Weights of a small transformer language model.
Size: 15 layers, width 256, MLP 512 SwiGLU.
MLP neurons of a small language model. Each row is named by its layer, matrix (down: output weights) and neuron, and shows model dimensions 112-207. Each number is 500 + 50 x the weight over its row's rms, rounded and kept within 0 to 999. Numbers have three digits each. A neuron's up and down rows have the sign that makes its largest values positive.
After each neuron's rows, "fires before" lists the tokens most often just after its 100 highest values on Wikipedia text that the model never trained on.

L8.down463:518419487516480510505474460511558517467511529503485484556566503450492464482521540474487495530489564449520477502438512518476434435537542515484482485557498545578561640532460481504511588498459476498611486450526560550508476487507514505455529576456591463466416511466486491534544470487461557503
fires before: "=", "\n", "\n\n"

L4.down161:580507516511434433478485558571446493435435505474600475545507518517486557467547508587476512527487462564532507452489524528518435534531499499500478506462418541510458505482517671506578580426552478493445584514498483532623454511487515468404537509439534565461452515504559497412574455477539601495
fires before: " |", " %", "\n", "="

L12.down184:501405523532536589501473503569423476583574487594554517522467552539463488422409526530467469448585527497589474560520428497466483543552562563583476539560490514470538499515542533520417557518470506442414509532535458454497554442466511485488510397453482460517503477541453524430314536521493479499
fires before: "on", "ons", "ve"

L8.down407:515487438521571507458504530492511444489539511539505474529469554432548462588571461538542452567461557504552483594466462543500462526491523501451476454492468484467457486493520537429527493481481487543537528443511487518476491503507466576533525497541594507435590525499489532427602489543563473534
fires before: "=", "\n", "\n\n"

L6.down15:455458557499481441527487540390433518537522480572470494465462476448437548529570476475479493511459497401430393486564483544506469430524620502405453463522569559471593441463598528516496567482581479555489482499408534634537551493504536476544361431531494595548447490444565486521472465487651475521
fires before: "\n", " %", " Apps", " ±"

L11.down299:511474571540498471448527542502543512526507519608484470449524430450511540576480445639520528522479434496445464512482450490521423432465411592470486515435469514569462473469526515473457546541578477467467562432480485491443405429441568492477565533400466562448453482436502475567424488521487440449
fires before: " \"", " 3", " 4", " 5", "\n\n"

L6.down341:502520499539524443531499533449451562564487554504487535474564524440437505509430491557549515551492514467494533487542519492479477401420453442464362516477533529542602494542573643517532575469549441537407551447566554487458615487455513490478522525429459482429454497474462466571524410480468536623
fires before: "\n", " %", " ±"

L8.down1:563393482465524491506457547445420398436458442438550570594454466447546480487525490491508440507498515477478453508483387575431472556547418435542453488456550446395452514473538510489510390600486597556415403453453499553482538439496495590473509582509437559499490472523555521537453459599459486494
fires before: "-", "|", "le", "ent", "ult"

L12.down16:480515574573479459512476457513546527597536486657577470519449470483450485606469481484524513566545523471499573542581480583504455463487561532450396481479483472486482523539517505522432483529500485511488459495490472489527492516517510470520533485456459516499521471439573512596377488499530552419
fires before: "on", "ona", "ons", "ve"

L3.down18:461542504537472519523488447491542500474485423459423492512483442559491511461501415471489621508415432485464410520549544540423505499442526489499415469457442520483613561468502529479487547490553462412473508551487464553530442520410472554507575559512502443501496533489494479453507463462560555523
fires before: " in", "s", " on", " with", " at", " as"

L12.down211:511486586510396461500444510556549487626434480461456478551502496590526442454540473413517509473535494605543414513540553475519601530427475513579523460490467474519514397487440528497423496450498435392509526517484535468516515585479562569454500526584539462447514474551519561513486458415530526432
fires before: " by", " in", " of", " on"

L2.down354:520440483453512446583451600533470538583579545537526552490518516461581491520460589566519463466531566476434555468505492546512538516474485487453457499428512446488518483466489501491491494461501538571445462493535486519559518445488556457557522545527511496414481477525512411525507503403486437533
fires before: "-", "form", "|"

L12.down209:582446468601502562557467537403511502463445515471480539531471572538542421420503468549508508468512464519550500461499511481518514487469521538445525444537529488522516479471517384587479399530462464489512562513547586521522544508555519476593545537484562502560513515447498367521357578516483479481
fires before: "=", "ating", "ated", "ate"

L6.down378:470488471449489551493389492483441493530521560451539509506550439462532520375508536602493518543413497480549466540555458577552481455438563553578436500424537447472432455465559538581471459448582445458473547533520498555449570551595457463495482486475532519495477564466476471403555425626493571468
fires before: " %", " Votes", "  ", "=", " Apps", " GA"

L4.down294:593502515488515492460558450539458524459469569512527490492478505498542421544502553501527491508532571517486512502540439514456473570502507563513544537480508438472579553423523501472523521403453570525627503474552378489520428471525541502572494554480469434430491530550432464428498457558549496393
fires before: "="

L12.down29:465482528536545402526492450490464475518533523493496469561449538582496320397537425569530551445553447507558504556558455486465419478421484421515516512448460508562476490505389512462540512529501473453489495516514441517566467492508463460481484489480444468562470549512448543504343471488552388413
fires before: "=", "on"

L4.down402:566488490514471528537463478556493472519539505489586518443499447525485447570456530558471481497506516534458543535470387497538487556384559572463516452472475422570512408516493586547530477482558537464459535476571447645492433497545479556472507546530525531563439541462357442497384439571537482484
fires before: "=", "\n\n", "19"

L12.down468:477494562552449504478476521430502482506578448609518480492494558482511455490472476537516555493466601567458501565524529433470506533444393553477462543507501520397536480647456521493410511524583506519482419574444563414519556433548464422479582410395504515520535500469466521503396551497441506476
fires before: "on", "g", "ons", "u", "ve"

L8.down8:505428444487531545466569448476504460581450512429562481504497480450461505534544509508506415578553511483356524543423426516485586454492416554420584453554470441560475535552563526525558457509497536575506474454513555522497519516485479570452541484604459486553393489423520512543524492502462429497
fires before: "-", "|", "="

L11.down141:442549549584422537442515548492511507478491433478496456477461512546461452506504403562508457499495412512560599543560522438567517507411521490429498505558507508549560529563441507541452507519504458462498469526487456406482574514442517556461542433594529540543442543481579560588369555416557520539
fires before: "ation", "ate", "ated", "ations", "ary"

L11.down81:457409570521463408509587478596483480457444549541457461413449452527487428540443410467503444481480518516523485562481456509581585464479532561593527503550434494474530488445536472431459609466426500515523615522382503471586537537423545508455488544528525475482513519549472518486396463429504482415
fires before: " by", " as", " with", " in"